{"num_hidden_layers": 14, "hidden_size": 256, "num_attention_heads": 2, "num_key_value_heads": 1, "head_dim": 64, "intermediate_size": 704, "vocab_size": 583, "hidden_act": "swiglu", "norm": "rmsnorm", "norm_place": "pre", "norm_eps": 1e-06, "positions": "learned", "qk_norm": false, "attn_scale": 0.125, "bias": "none", "tie_word_embeddings": false, "parallel_block": false, "init": "uniform", "init_std_qkv": 0.0224, "init_std_o": 0.0, "init_std_up": 0.0224, "init_std_down": 0.0, "optimizer": "adam_atan2", "learning_rate": 0.000998, "lr_mult_qkv": 0.5, "lr_mult_o": 1.3, "beta1": 0.95, "beta2": 0.99, "lr_head": 0.0255, "max_grad_norm": 1.0, "warmup_steps": 215, "schedule": "wsd", "decay_fraction": 0.78, "decay_shape": "linear", "final_lr_fraction": 0.0, "batch_tokens": 32768, "max_seq_len": 512, "doc_mask": true, "train_tokens": 352400000, "max_steps": 10755, "dataset": "wikipedia_en"}
MLP neurons of a small language model. Each row is named by its layer, matrix (down: output weights) and neuron, and shows model dimensions 96-223. Each number is 200 + 20 x the weight over its row's rms, rounded and kept within 0 to 999. A neuron's up and down rows have the sign that makes its largest values positive.
Before each neuron's rows, "fires before" lists the tokens most often just after its 100 highest values on Wikipedia text that the model never trained on.

fires before: "c", " C", "g", " P", "ter"
L4.down154,209,202,180,195,189,211,204,207,180,191,200,214,186,185,194,219,216,212,179,195,185,165,238,173,192,187,182,154,217,194,206,191,200,195,215,182,196,200,207,185,167,202,179,200,208,187,236,173,222,227,203,197,192,196,201,182,192,232,220,175,220,185,171,206,170,219,201,180,224,201,209,195,149,183,200,186,159,170,233,189,178,191,196,226,193,221,194,205,167,233,198,169,160,215,194,208,184,219,215,196,188,202,222,179,204,237,187,171,245,212,189,177,213,191,220,206,197,195,196,213,177,201,188,217,179,199,216,215

fires before: "ion", "ed", "ric", "ions", "r", "le"
L4.down291,200,205,185,209,210,190,182,207,214,207,232,217,192,221,173,207,205,233,173,213,193,213,184,199,202,208,194,230,179,166,203,152,202,165,178,181,209,197,172,221,163,187,230,224,196,214,208,202,199,187,208,188,180,180,187,209,183,194,211,233,203,201,164,215,199,204,189,159,188,193,189,201,168,200,199,205,197,184,199,168,216,140,175,213,195,186,190,209,217,215,219,218,175,214,202,210,205,209,194,160,236,208,218,187,176,189,250,191,197,214,179,222,204,166,227,211,179,179,186,177,193,189,205,263,186,178,197,200

fires before: " |", "c", "ign", "p", "ul", " the"
L6.down461,200,200,161,169,217,210,203,208,224,232,223,206,235,195,203,193,201,180,184,204,209,204,240,206,222,214,177,188,170,230,222,169,191,174,197,194,180,216,172,191,224,200,193,211,184,203,207,178,157,206,212,191,205,209,180,177,222,171,212,180,185,198,184,198,198,188,214,184,242,186,194,193,183,213,189,189,221,183,174,170,202,166,200,204,175,193,179,177,237,217,178,218,190,230,176,202,218,217,209,199,188,234,220,205,183,202,194,214,227,214,221,230,199,200,169,207,194,190,221,245,207,195,180,219,208,197,193,169

fires before: "\n", "iv"
L7.down214,158,188,209,213,179,226,216,187,220,161,211,221,203,186,223,205,219,179,216,180,195,184,212,193,178,210,177,188,188,185,217,189,210,174,238,160,214,178,231,212,205,226,241,193,170,199,201,233,217,230,208,205,233,212,196,215,206,169,211,196,201,173,172,203,220,243,195,217,157,209,203,207,178,207,170,185,177,205,211,191,176,202,171,198,233,209,207,226,187,202,186,216,200,188,151,229,212,237,161,202,199,170,197,234,229,185,176,215,210,187,211,206,185,197,174,208,216,189,195,201,241,186,229,214,194,166,205,191

fires before: "ric", "ion", "ent", "ions", "or", "s"
L2.down367,200,192,168,183,183,185,192,180,189,201,219,189,190,167,184,210,198,230,207,234,201,218,211,217,171,194,182,197,147,187,189,196,191,237,243,214,222,179,216,215,193,180,204,218,193,200,224,174,202,219,227,207,207,161,193,207,210,208,214,194,194,204,190,199,199,183,204,204,185,208,176,194,216,202,206,201,180,212,223,162,216,210,156,216,213,189,164,233,217,217,206,227,170,203,197,147,197,210,199,165,216,208,197,204,188,213,207,178,216,203,208,212,205,206,214,205,196,192,201,205,180,192,216,221,201,220,208,225

fires before: "ers", "ity", " |", "ie", " the"
L8.down106,164,231,205,212,212,215,183,206,210,202,207,202,222,209,226,178,233,234,180,217,206,193,209,186,193,231,152,205,207,191,218,205,198,182,167,188,180,210,209,202,222,192,261,213,179,194,252,209,171,196,193,247,200,228,178,198,215,193,211,213,187,204,179,205,197,190,192,202,199,189,230,223,202,210,192,193,177,218,227,187,226,175,198,211,181,230,180,206,186,213,205,176,196,238,214,182,197,209,227,216,206,204,202,189,183,217,203,217,214,228,223,194,191,210,197,218,218,199,193,201,176,222,187,194,175,176,186,225

fires before: " |", " the"
L6.down126,219,184,204,189,248,188,179,177,210,226,257,182,158,201,217,199,200,176,161,202,219,188,224,228,216,196,209,171,182,204,198,188,193,179,191,216,192,214,169,188,227,209,235,174,163,219,202,209,235,210,189,221,206,209,194,209,215,181,246,219,205,192,196,224,150,230,229,217,193,211,228,232,170,208,172,213,196,203,185,169,185,194,240,147,168,197,207,204,211,229,209,176,206,204,212,195,230,184,201,205,201,175,194,173,169,180,164,221,161,229,217,192,206,220,224,162,193,214,186,189,219,216,229,199,188,204,180,199

fires before: "\n", "=="
L6.down405,185,193,204,200,190,197,194,187,208,185,197,197,182,182,198,201,201,189,192,212,229,211,191,190,214,179,204,167,227,211,224,168,198,251,172,214,184,172,227,223,204,195,201,209,183,197,199,232,176,222,183,203,197,177,187,197,187,192,240,197,186,188,190,213,190,211,187,199,151,208,215,197,135,223,196,221,164,205,222,216,201,192,193,201,240,189,211,200,212,202,204,195,207,186,200,227,166,169,226,232,151,159,208,196,256,189,238,189,195,209,179,184,194,193,228,237,219,199,200,214,172,207,213,203,231,165,185,164

fires before: " |", "|---|---", "%"
L8.down24,191,178,203,195,213,180,203,203,200,252,216,180,157,165,215,213,196,243,177,184,240,177,215,203,224,171,195,167,165,244,203,223,219,205,201,197,180,177,205,226,205,202,231,203,199,193,176,215,209,169,196,186,193,186,222,211,183,213,191,189,215,211,178,208,210,206,219,200,182,184,226,219,184,200,188,190,232,208,179,180,213,193,230,209,228,246,187,230,208,211,207,226,172,210,204,206,230,181,230,245,187,182,193,210,198,222,166,202,198,205,193,174,204,208,171,244,181,187,193,226,193,198,194,202,158,204,175,194

fires before: "ent", "id", "p"
L3.down462,147,228,157,190,214,222,196,213,214,189,200,235,199,205,200,189,200,226,204,233,201,164,176,202,201,191,150,212,213,172,201,215,200,186,173,203,190,220,222,184,204,204,242,207,195,203,179,203,208,181,181,240,180,204,207,210,168,228,172,233,195,172,218,192,202,183,232,236,210,179,204,208,198,218,203,168,181,216,183,197,231,171,165,251,218,177,221,156,208,203,228,213,247,220,192,159,260,212,213,200,207,193,213,188,235,201,203,233,214,168,186,201,212,203,199,202,191,204,204,221,199,188,183,199,204,169,185,200

fires before: "e", "h", "ia", "i", "id"
L7.down394,196,203,174,219,205,187,190,187,182,225,208,183,217,223,203,180,207,234,201,210,178,212,203,180,172,227,185,200,188,226,184,198,206,190,200,194,184,237,202,211,198,210,184,197,208,200,204,181,217,164,202,251,184,180,176,188,184,196,190,206,185,246,187,183,199,214,201,174,229,213,232,183,227,203,212,175,220,216,164,220,213,189,223,190,235,172,230,185,209,212,182,216,156,208,209,213,213,223,220,209,179,188,215,160,169,206,214,186,218,206,192,242,202,249,216,149,195,182,164,191,195,199,187,185,182,213,180,202

fires before: " P", " N", " T", " R", " C", " S"
L7.down47,171,199,213,179,209,168,173,232,212,196,188,216,208,185,196,192,227,198,199,202,180,189,215,226,184,197,190,175,181,209,194,227,198,160,199,206,237,188,191,226,169,169,203,171,164,213,216,197,240,213,198,201,174,189,210,210,191,190,211,173,176,192,165,193,166,208,210,172,163,185,228,203,176,182,215,173,232,222,194,237,208,191,224,205,200,195,230,202,169,228,219,193,184,173,204,197,184,185,219,215,190,250,159,216,201,213,219,205,210,189,222,171,184,199,221,166,212,190,204,201,191,207,177,212,222,205,197,208

fires before: "il", "t", "b", "at", "h", "he"
L10.down318,184,181,233,168,213,211,185,179,230,196,182,215,198,215,166,209,205,182,193,178,197,195,176,215,172,204,144,216,208,194,218,189,188,211,183,171,220,236,196,189,209,260,234,195,179,190,188,202,175,190,223,187,245,196,212,220,212,211,191,193,172,211,198,205,244,200,199,195,193,215,197,193,197,171,211,189,222,192,213,213,190,218,182,200,152,177,159,220,216,186,234,261,215,173,204,187,202,213,172,169,231,222,203,231,211,198,195,203,222,199,188,201,193,172,155,183,228,197,207,220,188,213,221,214,185,191,219,205

fires before: " |", "ion", "ric", "ed", "ions"
L2.down157,161,198,166,194,223,210,197,236,164,224,213,234,194,217,180,198,212,191,231,196,177,212,208,183,188,209,192,251,179,190,193,187,194,187,195,192,148,158,177,202,191,189,220,220,181,202,208,192,203,176,217,193,244,173,213,206,211,166,217,220,195,214,181,193,182,202,210,195,218,187,193,184,165,146,211,196,259,193,203,206,193,153,215,213,225,188,202,200,204,179,193,220,235,192,217,200,180,219,208,175,218,185,193,225,228,197,194,205,225,213,205,169,208,179,218,221,235,184,194,205,194,204,213,206,236,225,217,203

fires before: " |", ";", "2", "6", "ber"
L7.down648,188,173,196,209,191,177,175,209,183,223,196,226,208,199,195,194,217,216,192,238,222,176,210,195,251,203,193,181,220,218,212,199,191,173,200,228,181,175,189,210,191,197,190,220,181,183,235,220,212,206,215,195,187,179,160,190,192,192,202,191,226,186,207,241,167,174,210,225,185,200,199,220,176,197,174,187,217,221,184,193,179,187,204,213,200,195,216,220,204,205,238,171,185,181,192,239,210,184,205,216,198,193,201,221,159,215,187,264,224,233,214,198,213,186,219,202,219,201,205,210,180,223,203,231,217,195,219,211

fires before: "t", "ul", "i", "h", "ir"
L7.down436,213,218,193,202,196,234,198,188,216,188,178,212,182,248,204,199,206,212,195,216,195,142,188,175,186,201,199,196,204,195,188,183,207,166,190,208,203,205,185,216,192,250,198,196,186,184,197,170,188,185,211,239,213,187,248,217,203,225,213,214,191,215,203,206,207,183,183,186,209,200,223,183,212,183,208,182,198,196,221,219,192,200,187,206,208,195,186,232,200,180,179,199,195,182,204,206,211,208,177,209,229,209,201,173,219,199,193,221,196,228,188,249,189,205,204,171,225,203,195,216,178,192,171,185,223,241,286,193

fires before: ")", ",", ".", "–", " –", "\n"
L10.down34,157,197,174,252,197,173,151,224,205,222,214,223,240,179,189,196,203,171,223,247,206,205,222,180,192,200,202,199,200,216,177,238,201,205,208,150,203,206,190,178,213,184,182,146,189,206,214,192,154,232,213,221,203,231,190,182,214,195,198,184,179,199,217,179,209,148,222,202,185,195,189,222,194,192,172,210,220,219,217,188,188,195,175,209,187,201,187,238,186,217,189,200,223,204,186,216,174,197,204,173,200,174,209,216,214,213,246,175,206,208,189,216,217,202,172,191,203,172,194,194,193,185,207,219,186,193,179,220

fires before: "g", "t", "ric", "ter", "et", " |"
L7.down175,197,187,214,206,180,168,206,212,202,237,181,215,183,207,236,227,241,158,204,178,204,192,201,169,188,190,204,205,198,185,196,186,142,211,223,227,214,198,192,202,213,182,227,206,193,245,195,203,193,206,242,182,175,209,207,194,232,240,169,193,188,202,192,202,201,162,195,236,235,211,177,223,200,172,173,192,199,211,241,190,165,162,187,179,193,204,249,241,203,218,200,192,205,223,218,219,194,196,204,205,212,188,205,202,223,158,192,205,206,233,195,204,185,158,205,205,207,244,206,200,195,194,177,179,196,200,179,210

fires before: "m", "l", "ur", " to", "le", "ar"
L10.down40,191,208,197,201,214,195,185,216,212,169,203,193,216,224,183,223,195,190,189,212,196,202,194,200,217,213,207,174,195,229,164,182,204,180,179,200,196,186,197,154,179,219,177,210,176,223,185,197,200,202,172,214,174,187,207,202,202,177,218,241,231,220,181,211,224,244,201,177,200,205,199,190,207,200,219,196,189,199,193,199,200,203,201,198,211,225,153,199,224,196,193,201,203,191,215,212,200,195,208,207,181,205,182,198,181,209,189,174,173,214,176,224,202,248,173,206,229,213,202,207,229,200,220,232,183,183,171,195

fires before: "le", "at", "am", "e", "l", "b"
L8.down182,162,200,208,194,200,207,216,182,189,193,235,166,219,206,197,223,194,214,219,217,208,189,222,194,212,195,219,186,214,206,167,185,193,190,219,187,221,222,211,208,221,212,206,198,231,219,218,189,226,197,171,200,141,174,187,212,190,200,188,194,226,179,159,220,177,211,201,174,207,206,235,223,182,199,182,226,190,188,183,232,214,224,206,210,180,199,195,198,173,190,218,199,212,158,204,144,210,176,203,228,200,176,202,207,181,227,197,203,170,185,161,226,186,226,169,209,229,195,221,187,217,206,184,219,201,192,175,209

fires before: "od", "ent", "x", "h", "te", "s"
L7.down450,207,207,220,179,190,205,179,202,221,206,169,200,192,191,184,205,202,212,149,214,220,197,186,229,183,230,194,240,230,207,224,182,197,221,197,200,207,227,192,185,222,219,199,184,182,202,190,214,216,184,173,190,196,187,215,213,195,176,171,223,194,181,198,209,168,170,193,221,219,187,208,198,210,206,203,243,173,187,168,197,233,192,181,204,235,207,206,207,158,223,204,185,234,212,191,160,234,201,205,234,201,158,197,191,219,172,213,223,209,208,190,210,196,235,180,201,157,198,213,246,187,198,174,223,210,180,220,192

fires before: "k", "e", "t", "own", "ch", "g"
L10.down530,205,198,190,197,196,205,189,185,179,205,205,186,186,194,206,214,200,177,213,159,215,160,230,209,198,201,216,222,196,207,213,234,196,192,205,196,179,189,175,208,155,199,201,203,150,196,205,241,165,190,269,220,201,174,212,195,245,172,202,193,174,200,191,205,214,158,173,188,205,202,241,223,188,199,163,186,173,223,155,178,186,191,202,215,166,200,182,203,189,215,220,179,182,179,201,185,162,184,232,227,183,195,204,201,218,187,202,203,222,190,168,184,164,189,191,212,184,194,198,182,165,212,140,192,210,188,202,215